config.yaml
bias: "none"
optimizer: "muon_variant"
batch_tokens: [16384, 32768, 65536]
doc_mask: true
max_steps: 10199
MLP neurons of a small language model. Each row is named by its layer, matrix (gate and up: input weights; down: output weights) and neuron, and shows model dimensions 16-111. Each number is 128 + 32 x the weight over its row's rms, rounded and kept within 0 to 255. Numbers have three digits each. A neuron's up and down rows have the sign that makes its largest values positive.
Before each neuron's rows, "fires on" lists the tokens most often at its 100 highest values on Wikipedia text that the model never trained on.

fires on: "h", "ord", " Ir", "r", "rd", "ur"
L3.gate1235:163165173208120143130129074083140134104094175124136153146088114140127087135138134176145122159118118128137175139125072113118146135078117080092251117135142085113118093075129127136109111179138122158134095152138140133114148126142144131183106147111092203170109142101089157107151152093177052186
L3.up1235:088101120126127112114102095182103140079089175125105170141151122102140143137101106154138090122128121169156099135128143138105157146187039086100161179121101144114175139105121180131116106186105143125129133092143116111141145150106168117083136130142117088075113126096099169089093149151131079169
L3.down1235:128178163104132172123129167154143180112054162104072176135096111191142104125102134114145210138121108156137205129131153185124152111111165110052139129155102148124139153120111161108074199144102172038124063114176139105117095141084081112106123151167135184122136172107093158148085127124139086141

fires on: ",", " and"
L5.gate557:080140086107136152108181076160106134065174110121149138130074166151112139169144082109175093118111111118173151124126120145177122148165137110130170120196112157151133154118116105123140208151145144032114105153123143080157113124131130118110118127165158133123181171136066067118131106116134146164
L5.up557:125144158108109145133165160114189154128101091144123079092109128116073122134169088154113096090098111105085182120152127143158157096088108121080138130128077211193173125125137176030112130105117123154161111086092101097079139200042138126128140084104121128075118149152207100144123108142119143144
L5.down557:130181149118145105132128073085174148097053107124129089120171161100119115133144104147135103123139061093103192159116130111167140123145116155143078123129136115191111137107179071106097118148120100169131152107110059141081209081135108170135126150165103122126106180154141117081165123144128114098

fires on: " |", "|", ";", "  "
L5.gate732:099128094194146130099090143113080153102163176130132135162154131057113148168054112150121181135094135128095145113116122111090107186129121138132121134093141093156121197074129129174103127143134139162153172087128143157118130146120131099094166109144156133220146159154087124121108113083127141133
L5.up732:158086128122182156069083109181128123148136164142141130105145106135091124157152125093138162134085137116177176067084161157079122158132161126088102158102172110163183134137152089041108149131099134117161107141149156122133120114160146092122142143108173145153107145163083131137135115136116160135
L5.down732:081106162122181139025170129099141138171138139117137106167107101129150120101162126132109123125169146148153109117097080165075108145096107120111141101118138112108116116104132113122125124156098096113180126061135114101087128111142160105122157150153148134149005135152122099122116112143115152081

fires on: " and", "se", "e", ",", "k", "="
L4.gate1321:097105148213134106096139086180136111158135087157173133123094163088098110148121133139140062144133066126129126114051197156153147139114129150122084067159093137099102146160125094107122076126188056063123179129123127130126140146136116098104064186156128135105222083106158096113166157136072103103
L4.up1321:111132131206041151111155145133168179118095150140166116105119152151136098098130100222142146114065097102121132144124120089110168104155128159078121111146107145135109165099158152128127130109080125146143123080158135160039157129142145142149162129150118127153112104131162147150104120141162127156
L4.down1321:145114142110120108089131116153143131059110162159088092085141168125154100111117116137088148135107160114175114104108147080136143133068099095120103111159143092109131168122090142168160199162129127106130138119095185039093138118146072114197145154156122152145159098118105139121236087160135111123

fires on: " |", ";", "|", " at", " with", " on"
L4.gate354:166078214071172154156177125144088097170103139139166116090109178185148168142148169160120156119189154086135153106105148125200106119128142118166113167158134197124145041121132090069203121124105114088086112166126138110095122160061141142098160146171065182177060145157105132114139146150110126107
L4.up354:168122107140143118159068162041032171067077125154125153157029094100157148116111098107166172103105106137128166083126090104064100165116118081166160134128116145116137154119139123061161129102076147119144129116135132121143138100161188178111104171139087143166104098109094110111193173102132141163
L4.down354:048132079086137120088138123168140121094125098142135140094110090135101159121152128101136104157117163127109109153124132098123125120140143136156145143119116167188081188167098115193119139194135128147161145159152160166173146129152089128153124070149160078095171171133144166136113069130123165196

fires on: "n", "i", "ali", "e"
L5.gate626:161184164180103138084134130098135102101058123144129088170113174123123114203137070137120183136138145129101123107134116132089121179147178172164133204131072098103087189106129144115138123117087113068151156118096164139109120115083102070152141130132134197178120078113116131181169133159109189208
L5.up626:152137175140117157074146084115122122087070120160138062131106168075065107116060153139118232107095122188102106113089135125128104148138122152120124141145102163109138189130136141117166121079114131106146131112184119135086137101156034120181114107080122157161180158192148124179182127157084149148
L5.down626:117141158134110146101120148112130101084133101121107017123125139098071086078087151139109184110110086098153111118077115139016076171145088153186111124090149095129148167131088122131133107133113094113151122137065160125113095086126096128140148155131134165143139102150109156152167158148079089148

fires on: "er", "r", "rs", "nt", "ors"
L3.gate866:172154150100077123111169099118108113139115162115167116131053140113140093165076097104108108148117076165146165118110153183132145171167079092150156132149155178197147153119096134090104126113141070185174125060130116184138045127173187168123096132153124114167163124101144194105180134069080154184
L3.up866:112179094144152132135090138102124182139083140113155094154119034163083102113097129119114093183120071168134120159137145146186134123163095117157139137185143183107104224093085107140132086153126108167107100148124146134134054110209163128120129114156138137136131126110147106086079106108133129115
L3.down866:182114151109104170108081060120138115106128117148108174093115156113089139136104111095063123135112116122129176109094107135145134153120100130115070183126141094120081129183149026119142163150118089103126135122129165144139072143120119090145138097115067082113106100056131217119104125092110045118

fires on: "g", "t", "|", "e", " Title", "y"
L4.gate478:182188101181117106119155093112145085123068138077123108095122097109144163126138149150126103141173104161205160088128110104164152164126116141152127092164088059104134124135153141115183111130108133137102126087132147147147100131115133152154112164175080154144130143078153115139122143169116091161
L4.up478:213100138112139132188191096123179085142144101106064112105172123157141123092082101096126111224110112158117103122146111084166101057166144126069168169111124067143120078119111105129124120104141153113116154132084158152126111105116096128170121127177096149089071119145065174114143125133120074118
L4.down478:140139189107109092161121152150153147180189109119075053170153110142131112135118166081156144117147110054115161181048068179124168158175128116126076144130151164075113157111123120133112154149051105125116092122138110140105158128135145137147147067113179124114158122140110158128127172133160128137

fires on: "r", "|", "2", "ter", "=", "ru"
L5.gate1191:097133202105170140100116127133131140025144150115152118126112169062047117165134177134192160122179109148172131124166144081077090088107143115086158158112151038125033100102151128140127197105175167098167097170055115171133077137121098183145157093103157134135081171078130122112109123118124126113
L5.up1191:079094153129131181165135114186085154176113164093067125106087110110074119101154186112148104187092119120113127144104164149156147141168124123111064174147143081121091143058120127092151135171118167111096060086135115140156118126145175128151148114155166202138115115114139209142097085125124089161
L5.down1191:205074112177116156094141118128119134047082159131085138087124112122137121136160109107085163149106169134149086162108112107161112128129166141139132172132180057147102176137082161146118131166151119117137128126084121084092049048098113111191144136129099129138144121135117111035093176186126131124

fires on: "-", " of"
L4.gate878:180098168100161131041138093125067133159094098087108151122113138059114135123102144121151078118197077114124121142111115142081113109136101103175105101099156175093140103137096116125112162099166149106140083155134144131158117083113147127114038084079078160111161147139172138135187103131168115086
L4.up878:102148038111121106116116183115125080124116102150093102165091087124123127080144125133100136122125147185173122122154132149132115131136129133124149146125132099152091110150127086083158095127132151122126077153086134166108146112160069146103118113153156124121139091199170087191155116051152119146
L4.down878:121052111112145122124195155136080207168077186084133103137056103087140105118113181055111177105213032139163152098141143141177122123124137144172165083151168173086098093134127197103125129152151134129132173171108167099129116140104149174082080124143092167127132203119148101152124171168154146110

fires on: ",", " (", " |"
L5.gate840:161159101156118158136093102096147123176163104113117203181156153109155171158050152133086146140120182095119076166121146153165103147124137132153161129149199123104116107114106167171088099144141168119123138118149112144130139117145173139113171153138180145142082084108163082096151113143104172087
L5.up840:150162156116171103084142112094101140096102161109149146141108148173116122182095110117123126155092110130176100133110146146126083135160163117093071153146153132084094135177146177069138086143153136109069129116105143081116096156160142147139159207088154101194109140117131068179159109128116145109
L5.down840:137182143151129140119145112118073170121142115151141140116152137134128132175182136175145116132126096149137114118136095136138108142069089180168124131099052160118126170125129102141099134142163139086113107131154136129168108057099119099172104202118135164150099205137163131177198177133133121195

fires on: "i", "gl", "y", " war", "sh", "si"
L3.gate925:085154074144148114105188110096107172101141072147119147148091119175097123122143116172134169148086165081143133115090110131077125104151154154096172125179107058120127055117191158093143113137086148153147127165071140188164060135130209114155061114140126095133185101089124144073072119126132110112
L3.up925:106029188100151153103094112104110106183125080122148135154065070158066182091144136149093147171168077124076129129145156152106148156105137106149080135162153148085134094087174131105128156111125163097136131089110164110152152123136152101164122039115097134168167135101138088133061108149105119115
L3.down925:120108163157092162104118101077120170113194117132153085152139086101115125130219150058066164166124107131146113129099087184094147139101156129078113104101163092109107119130104116137096158132156136146197180129102130164161124133133228125164101129142178176124132132113145114144123139170157156168

fires on: "n", "t", "me", "le", "te"
L5.gate839:098104144090096143155152060068157140105112074121146138112095146069078110181131155138190159119157095076161132101109130127100146164141194138138131162148208097135092144110204121157097209205121137155086153146180095087128131121155097146115061181089115151120111120178119077170079155167053170138
L5.up839:044153148124119129107132119126108154145114129136149119134063136109160103153092141115158128141158144118139132097012101198115115129117163133127128075125091088129064132092140176167144116183137155163099127137112159086091156154153108024117081116115091107118141100154183104165105112135140136143
L5.down839:135147132147221143127154134106089148157063165168147128184167054158137164109093126121083144106100092102110153115146075144161143136110170155180105174186124202105185096103141128145087135130167123167137132155235120120162122152160130137127106149167125127126180153110114162078138103111179077152

fires on: " of", " for", " through"
L4.gate914:123179163145127117121089136067131128117118118125109188164087102137122087177198163157134109149128155169164102140167135121107175166144166139170116138179120126111108109084127112085087108170137111161175073109121135163101090140174173143123142193064106144140113180180206102122129036097108127082
L4.up914:183111149131127133128100092193102111180099092090070148119158156127164107146132121116114127159128200181134189109125080086146129215122122125196147157114144163066154109099144140157141073137172111122168081056091144123067109152158190117162148178107111161121095170115170127099176084191109126100
L4.down914:135079129120111090111107133171112148130128121153167134120147139137094132159095120151100137132080151198086163078112203152066125148121089125148194126093097136128118106133102151050121133160109079119115135138066152121098136164124181172164112103092133118143164139115096201185131130122071112046

fires on: " in", " of", "emi", ":", "mp"
L4.gate1027:140095170168123068150094066126120172183143050177186162134131127183150147093179107143129116153136127152164158101101190099125124135159130123128163168151124117176103085125106135137155105138150125166153158102129063162104154116147160134164098171131127146128153152160064071112095130148110060151
L4.up1027:126099108110175138129161141102139135157154112133125095077064156116095107097105089155087145150098120125180138160111177131156106152127138143108153172168114093149108198081136155143155117164161144133134117117117155125074091151202114117157065137148120136128156147142126168130073141128150106146
L4.down1027:136122134135127074104179135110062121116144188090084142104149123182101050123124086143186148118064105147091136122042165121131107147125135141168163150136178081139123126067144138185151084150158154116159089120133134177149103061091074094176120115147143162132135126115135100123074151093156143167

fires on: ".", " are", " |", " They", "fe", " were"
L4.gate796:138159117092104101122139109188163050163148118128129098126109137140084081191078180077068187153089174164111100114161107118042156151190124154070155149136132203155100127129117185189123087145108133164131122157133185125167130127150165129101101104143121107160143123116120090109147102179180125118
L4.up796:118102125114149121119139156058141104156058158133137128131144149108138106064077138031149150087125101154109136164125121116190139106155119104105149169125098143149094118115100118127125131117100082161140197145119170133112104135085108114077164060157172083162091095169162145080086112112129136135
L4.down796:176088178183164137140099130158108130186133101109108115105172135127197146118084133168090065116144175137139107061137154106092103149085159146112131119149101139069136155112090109137176103113134087150099136127113134103181178151101125080088141161152129146157085112122091113144162195142131066097

fires on: ",", "t"
L5.gate717:121115166088171099108137094153130133117126192157163082131169129102086110171120162091111172138168129176111146127159126115145177125116151150164140111152174107120114103119126126114155131161102110125153162083139122056134110095200129158173128141184160179129152071151133110173119112157070127141
L5.up717:097163190163139119102095162132178126095096105170117067145172141165210151123117106147177143160096161141092075169112114159118172139171112127059148130152123108124064120118114127171191153158165135114131099073127122153114150125110085107086154122139210085147124107095129119152106170113149117127
L5.down717:113097180103066134089141162112109121119106189131170110089190117169188112085144139128129095109115094098146094123152103128124109067118111163124105103148142125077126159123128122126070161116207115105114163139133168233079120114111112130138150077062127084157141144147098136130150107078090114156

fires on: "y", "ng", "ne", "an", "ho", "e"
L3.gate541:119125146142159116164151124142182135106101169091155114169111136136049178129124127101123142128086092159175112119063145131112079149144135126171153080134108101083161191103168131119121201125127172127116108096107143098080163109105181154144099203113081128171140132107084142126170109169114101105
L3.up541:147100149136163124147146043103111145154166094137107151116175170109113137176134154160116149106112079165056091129136185135092130079123175148156109139153103099123117160128078148073160125115126156097121138127088162142154137187148151105157117077200103143139129075120117154139159178130121139169
L3.down541:140125123145144127104092167133120121146168205147152132149144102114136100136127123135130114099101082126113214120135169148128071131096093110089194078123105112165144131093135129112078182144138194115124122158137101124111177111197116146065169179114140078142062128139089116125113055141115101125

fires on: "er", "le", "or", "ance", "nt", "rs"
L3.gate291:088137086109130108135123052138107131133111175050108152167131145122177091133156131136108127145106095151144136195161129180099142149100037112116145121184136114089166104106134058185139099119148105116138116099108095155143078191089098110129072142137172069104187147108153090170186171147108105195
L3.up291:132166097118102220138127134125124158116102175099132134138088152214132116112113138140120102122113101146136153120122116145112166078178074105165115104139089139106155138102161153123148127170135088105109078074127155128089133188181087127143152126148130111152152124057185110207119166103139099139
L3.down291:164127188119167186151075125154164019128081135066156129138113088176151140174131104086109082149104172079149122131097162125049087148148115102153146191136126140195128091154083172132126125169151131140181128135114062096128109082168146089194120088112143140147117161099117121125122087111134128125

fires on: " |", " 5", "ing", " 4"
L3.gate1149:137070124168153105145169103139110089130136143146098176128119102077207090147125139096117163095100182199114188122132070148141132151069156136098163100142123093101189102129105138111116059133183121126097125119189152070134128126095182200111126137116124146139137120100160130081121101167145145104
L3.up1149:178083160194155077099154092131130123135079067137085206066105150101107137155087099132131142123115130085165109164144170158091169115128144107126140106188170120074128135127142145137120129161181160101047149181102134104157105145067144131088072172127140116120122204138123144148090084115136131080
L3.down1149:161123145108161110106141161080088181069119124135102197157210145133166124131124096129117144140164122132137043112135138093087113104160141169084145135126172109120158130148195129147086073123116124119116164196106101079163112165092148109086089064144127102124181165139073140145128139121145057141

fires on: " |", "ta", "  ", "1", "ti"
L4.gate905:152102127121151168116207121145150151116091083193167174148138115156121089155137084147164161153100145160171114122118172162126094145140087145141162145116129114131147067138101098096127180150091109144121164104082056119124114109181129207152128149123099137218124133151123123166130067139170079122
L4.up905:188119134114144167125176113191171138134068115151130170014112164129112103163135126116193173118055194170135122134181116193155093159114154168134122132120067114112068110135119071148143151130079128176154155128133136137145054176185145155175085146112133077154142138160087108134117082128151085144
L4.down905:100188138186142100174125153140121155143178144156101129126082100107161175141088111147115148114135158139151157151193178111131154150120102121131125118145157140065115064160139189214135119078054054139107194102132133097106133091158134119102138070190176094138088126074143178122116124139138132157

fires on: "1", "2", "3", "0", " day"
L3.gate743:167135155095213136124118100169045064090140194125184104142187087094181126103103098108103190142106143138147112156156124138052096125203114135112106134104131136097102124129140207149163112143093183154131140166153167181053116142134154151178140150131187148157104090108131095100127093152093168163
L3.up743:120100104128192083130135092099118093126098091058123183118197159134153148140111125142213100150112103122079116099110078210148100089158083184148077153070103112122137135121143107118163136093107155163113146155134151115086092101120153108094139077116168187108175194104081108157167138131078121146
L3.down743:145132103202152123088180067153075136139095082108164172055131177162103191149162131124089148112135140075112129114117073133153105132160145159151166128080118128097163167090114118117164151162141175162164114144100218099140136133142147147130139093157153092135137148159150135108129114150123130146

fires on: " with", " to", " by", " into", " In", "|"
L3.gate1083:152157132083098131081130129122120161079149147174129141088148154173136110170126157127082129084116125125145131111152187081160093088123197092118127087103053135140123063145158133126120151189100126097123172132128117191144135213110123174104166076109134112136170150118162109134127174118102114130
L3.up1083:144103105142121123191113143107108148152111096148155070104121058092086154102134116140172115163171036069140116053109135178095136176120161075150139150189103153166157048164118156120114148159142154115135099141209063163117166150091127127094115182174094158152058114111194121123189068101141165167
L3.down1083:100095140117117110134079152151135154081058157115134082115145111217128124159109146052156168120183135171173130065150121138103197098117044108153140073085091137112122121102129128119095121146101126110114097070141133038164114121092110181168154180146129102108132059140175057104132137104124107147

fires on: ".", ",", "at"
L5.gate1334:137103089134169165152144136083126134138098112202129130137127113178165122113117088124121157110107121120133157146125103095053150157140178128083112082112143178165106147163187165177113161137112145100112089114114138134173088120195113090155101132202087117117182176093136108151147075106158167101
L5.up1334:143106121129161129095164131066174146198129138109125104117113121139134129173182146124086153117152043118119161081124171119121152096126083132086141087124113146104177152114136104103140092108053034152131123111205106178122076091141132092170174160171071084133085112129174119100082074142186118123
L5.down1334:225134108081130108112126210151092138105110092095126109140170118138120186102140118140134163130111077089089146073126052111132155088185120153135119095152164084080130178086122140099160096093104032109103129175166073103151154132112160182150164192125108158115178131126133142062153115143173094079

fires on: ".", "s", "er", " is", "one", " that"
L4.gate615:148152123193102156111121110104120124096078166167144187123103093142123091141116138142128172144182084141104126103163098170096088136173171155085100172159103196178120195122095106139147180154113108149139124142129116159084104038152138035159111171193114130189130142151160122153123117125136111122
L4.up615:144142116126075124146116080117114130080122129134109130122123114138167135154148164164121160133159086128143182152139162168155192063163075157079134165156080098081169179137155121120126168142107158127193135092183107101116108083118101081167137122123122127128110122118201148146085079124111141122
L4.down615:146149108094159148157054127064060103108107068077133097101114174111143170156086157136121206099142144101143114118121123159087049121118124089099082138130102126106111107123109037119169125133165063149127167185144145043114175153086142144166127122166090146138132106107097200128110092117154092110

fires on: ","
L4.gate1187:143126175092181158180159107160154149058121104110091187102132118121091122161141142122095125110102180088129147172127115071158166114103083134123140119194109129112146054103153186131089162149113179142189122128141166095048101131077119103114141111107066141086109176134130140121171140124094052163
L4.up1187:182084143122229110143156106150166182079133133156135181085153168120137167046148169127102162127176184128124083107093066108178177084141131192137123147151124102143150099115144137138098117119129148180186139134100145137072110118111126136094139139116069104170065143133213110144172150143078064187
L4.down1187:121143176112183113180131172121151149111136125110143112090160107118096106097131088147130124156119174153165079118139163082213160132154201151088063081170140078099071133159091160161138113137065156189243117143131100178157075184134128120120133133149133165067090102161167121155128126110108043153

fires on: ".", " is", ","
L3.gate172:064111170096131088062138146115179080143093160181098112107069082116084148150105082097201123119153139116192082179143083151084111109140135132116139152145135098107128108152140131112203110087077158085067160094192195120182124110199106119090164110145139143109189149088066160095131147169128102126
L3.up172:097146154162152077158070154109132131122095171151081143124113190101084110144090100135121129105155127129186162160136145143115087103162091142102169145101092158097101093145151092128209133148139172128127119106153129128142093167151106093126181009144078172134154067111174085121085066126138133155
L3.down172:093119162099056162198044115119126136104145152149176160111190178125145106121100119166080137076107113138132154125169129138131176123131133131142125127082136134139121103128126143182176124142172120092189141077141114092124093160137132150120142103139059152200113082104136169100146087108108146135

fires on: ","
L5.gate754:155150131157102159103152106158143165067042138183084073123127076131147153140122189067119178158143069094123150153101105203152185087193172133067125131107156117170184111122131156205140151142131119181151122151129111062140079104168117145110168168128161116090116136141124113119165049111070216140
L5.up754:120153036159125105120118105167111120140083101126140101135081126156124078148125190092121094187156117110073066098085111134147136121170122140142150148095104073135117141102112141169152136159203133144136132157101139128117138158147086154155173144081137089108112106151142148140100129120064091131
L5.down754:170107165156120123169092124132078147148164109145094116059135140116164147126162077126061171129111177167147065127127244177148157110126180092131143191106182138096077095119056167116099127149096215196144069174090090126218045128144064147163155101115105164132085130098135154158098135153110143169

fires on: "n", "i", "an", "ns", "rew"
L3.gate914:139123133122121103132133125153084128126143095061176153108125204186113169107123127169168133135107108124166195081151125143092116138172126146154071104127113119117131100128137133128120110109070144163120072121117170108156132070118100065123093091165086136111148151093128147128183105189104164143
L3.up914:129131149164154118128119115109114122154108126055147164094139175148116145108090147186114174128126114166111117092167122160083123142175117168127122123141089080137142094125142120138123159135111132153139164194124122130113133109118079100111124105134103143157165112103187164135180163168134138139
L3.down914:120086142156125112110112121093146069105076075142086136159086201171117118076158147127054109117146125074120080130145111150047141128154166125197115094139096151155164121108101171110147127127124148102148185170111146151126131153110154111135106097095169160146144165116127231176129147136069111136

fires on: "\n ", "=", "|", " by", " of"
L4.gate629:159175135172151137168209078063090121151156154093134150160172139087136101130166156104096142141105072139122135153131111097129104112156192164113113177095134101091150123105128062113181181148152092072255129069120147151098115107100092163119110108132128125120133136119198065079121144129109120110
L4.up629:111171142145120135177138161103171131163134134171117142155151200161124081040139116095170125122135186166124148118115101095150117153145110098181112124126083152128185163145182146143149122087116081099145144113114057084081084147078102118123089150090149169077067095100133127100119142171143141141
L4.down629:095120108133065120152060175102105145116147129183133143104166201150170074096143126106151132121145187131105123121100117099166075126114140161129094088120096182182131128176094064138160133208110135094149124140054097133099114102060139122132183172151112122131135114118182141121137145191113115159

fires on: " of", "ge", "r"
L4.gate484:168117136185212098178101125095167119089105128130112156119104118105178086127103117108097097112148065092150132137126101155065129145070065155140137138130126163179088096138080132112120100098152059113167064155133148122053071133093194171147143108124092160160133103141125090124144113091178090111
L4.up484:187106087096143129114134162089110137150136100155171129159105156096106103095114158131082125089127127120161172140149094098133157120109068130122115191130181195131158128129098124126133131118149101172098120150123150134146122114179152097131122165139167139124141171137089175140162102118133181123
L4.down484:132103148137103136130162138165113110080126101117134147081149139112068132147111107106135126171046065117091150139106151144049115124114118111106128109104157134110107116127120167125127074172111122154121122175170149101101119135128117162166139094168163067097152168111094172108109072173139146126

fires on: "\n", "\n\n", "."
L3.gate387:107122119047109164118099117186087169141068200162101081128125137102170128155130130110072145190154140099101077130132137128134084145098129167119120114139089132097173115175129130149114181093094092146147068118134148102099121152128160127139140109180190174104133137129132144156143127156101131136
L3.up387:096103086127162125116124126118097154180113164127130147125153155103156133115114141155143165136144130149114184104184152166130146128112140179156062136152112108079160159140151123150153083168139136163110107127140122151085130100171181074161130046136112127123129088130176138121129087103104126175
L3.down387:154115080150053127126101160109169107160128164127138164135128107078096083165127094196115145128161118136124089153131134131126159123135041088121129123205101124115160138151069141113129139127087113104174135109216120152087133116128095110095129079105121148101129143131129148127111062138111114165

fires on: ",", " ("
L4.gate223:078142153110164108065127115151123141107122095159139111099133110031072121153127189111135147088130134131106088133183130124124089200150127102110154067211155156163131086111135103084083079136128094155116153125107156096093102115142114174188141205150165139131130127152115048105096157133155135159
L4.up223:140055191110166083097224156141085122170151151126142115139148150088143135123109090167177128100117127125119121114121120039119110148150106187107132156104119174156078108084118128108123133119152105149074149088153123072153113111142127135092093094142152168117072125126102118197117161155168138102
L4.down223:123134124105148099163089158137099123053038081180086115115112126180173217059145147101117146146081129134153118140132085123120135146103107111112085033143100165165157077150144174129189145115151127088130168147150127120139126168076164085128119139127136111116173138148119133140141125124109092135

fires on: ",", "us"
L4.gate1049:167132114125071160124105151135108171168103150151166126081139090157089181142101138127128146106133113181141132118096164178103111087084192100146081136152052136147136127069130132123104151165131108113151126167129108097100097102088100141104169117151126103112161149129142125158150089033067122145
L4.up1049:136143103119110117168117149134096115106166111114117070149085135128106126182087118124146175215162078149098118116224132172153144116134185099098153081102172203209085075109125114122169131170126181108114165126100113103149115147139113145175197147125176173113193123097169145120139188094188140132
L4.down1049:125130126110117087170138138140149140141095129144165154128224201130118100153140143100120179132166121118127110142139130197100134174143111074121115162099088132144089128178084058133159107133147178099176104122165111146130107160153118156184152134131108144140090129165180166157133137130122159144

fires on: " the", ",", "\n", " inn", " arg"
L5.gate982:076149172130118140096123134151151154115063161185145076153089116149142129099113082085114146201120117133095141164147117110138116117114192131133044132182091179120181131151148125127151123148121101151154100096118128132105067135153087139102067183172172186161160145145138097112153137070104096135
L5.up982:136157137114108125133098122163178004183085123131114065125083119125143104171109161094074231173139194128128122129123130103143183132101148118133132108153110081134074159168116121128138129152178141094087129148109146132107069120212105090109170153176109084104150091154070137128129142155108096188
L5.down982:095117168108082191155093190098114131160102186147155117111154127175173124130204136147125119142096118074139134083107085124101137135108122129168172114064105137124194216096113182114104079074154101123140138113179189137205112115106089171086125132149141145132138135144144111112118157126076126144

fires on: "f", "bit", "ative", "mat", " following", "ject"
L3.gate1127:146162147095181085126104174138120136107137128101136141113099213112137099183171089126105114155100125101127084167072144105125140167129118137151134149071072158164108127154228165110126175058145069114144097096161120118152146121082189151133159120158159038103125105137129157152164120128159141102
L3.up1127:170191106119113096090139233101148134130124156135156147126091144124133100120152104108106090140121118134170099134157205122111134150133116142122115168086077159133115127151147126159147126106124073164103073138147118138070119120099152194116116077150162125107137038159126154148154120145151157128
L3.down1127:088098156124150180100131117137137191179129122147107148145097058157145157131138087092140109104139115130150088151080136152072156114155121088107088174138111132069119078093100156176151094081123128139117167149057147077109023116117161145106195064120124086096146091071175171091151102149110128146

fires on: " of", "s", " across", " in", ":", " throughout"
L4.gate1148:110119125213108158155087041133144156143152103067152084135060145187178148155171136146148189186097126099112130069130158103163121120140104125225161166130127107074095139101112117190130101180140167124080118120087157138138117130147122181109150155132158088159124150209111129093153143119199125128
L4.up1148:132130128167146121141077100144109130090158142064136132088112116161163075167169114123127201103082102154168129103146124113135119079168104041171125128151080119126114137150088178155106154168153138115143120171065141173153155138153129138145179115165115164126129142101127117083128123124176127087
L4.down1148:160166076169168093116176081113063155175070134086121142088132140148071119122140146157155172147098098166126132093113178090168140155147130133145130116139135088167150158109168157138127118179140150116133086101111147124167064065114134147128131119176124153145062131173099135128084160126155110117

fires on: "-", "d", "us"
L3.gate442:108171131205089149085079084114107107147116121116116146142111185111069139134111114135141121199128064115094103141085150139137100134129159112225130092150176183179139117105117111100092134152193100063121167141154115072042145090121117125107095105108178107166138108137145076165131104144144144095
L3.up442:077088127133184159082091140096109109119118114131094195087112094038166148069115145098122172092122178173164142138161131089101120174143149117110121114172144106101065119150130114112108157136115144107138133145149179150097100112139131087116187119085144076144123136112124106186156135102151106204
L3.down442:144107164151185134076164120139148069114100113174134058084172105082056091139172102100174128127115156079151163103169154152133114110110124094101130154137156121113089133085156202122121172139117162137064071063101195162118100142161118127106125120184101120115130105062107122156143157101090142121

fires on: ",", "-", "'", " state", " /"
L4.gate99:126139144118120096075125103111140141158108174120120132144147108069113132168164161089114145139174106151099137134136106127126177086123119099136127144142160068086131146102180144156183193187178159188090117192090168099072097136130102097127099085097119142116109203157184115151150181193109161151
L4.up99:143139159132194104096083146084108219111125125150150128127089049124145133142156102147152171089069124156139181158155144180182158109169105055171133113179104143137144154148155133087150105124189109129129146151140131116126170067115136060145124169163132071151105101085141120127167186162111134188
L4.down99:145143137160085192058153112136126132170124086122133145099045138171102108126152141160106108185098123135161155162084167129084115126151170143099102175129134096163122103096122164138082107087191144101120138146151159145149050078123124155124112067119164128141105136130155091036154136161106149127

fires on: ",", " career", " population"
L5.gate43:152129160127103140096149092124105109060127132116131101106110135113135084134153170106148096133107126181080132209153097141104163105111086164113093145194166098089144083147152127130149225214132141142138066120127128115083069137174124104114139149085138135156092161145122133107165153149079118108
L5.up43:069130178150106133166100099125116097113128191150088107118110166075131097075163164137139105106097123177092130163133190141123092088099122184121059107164144138144122064156181129125145118120130167147068190130147135224143097110107152145134094123152146117093137129134133184111130128186112089129
L5.down43:097138185128155155135080104145120164150133161080118106097143170111094102111128044136107146100108098221184140148136146099164116076155162100147111115166145117143131152135121182184134140187121173081149089098116121190170165128113127158080183089150113098138115111140109149076173127147078104128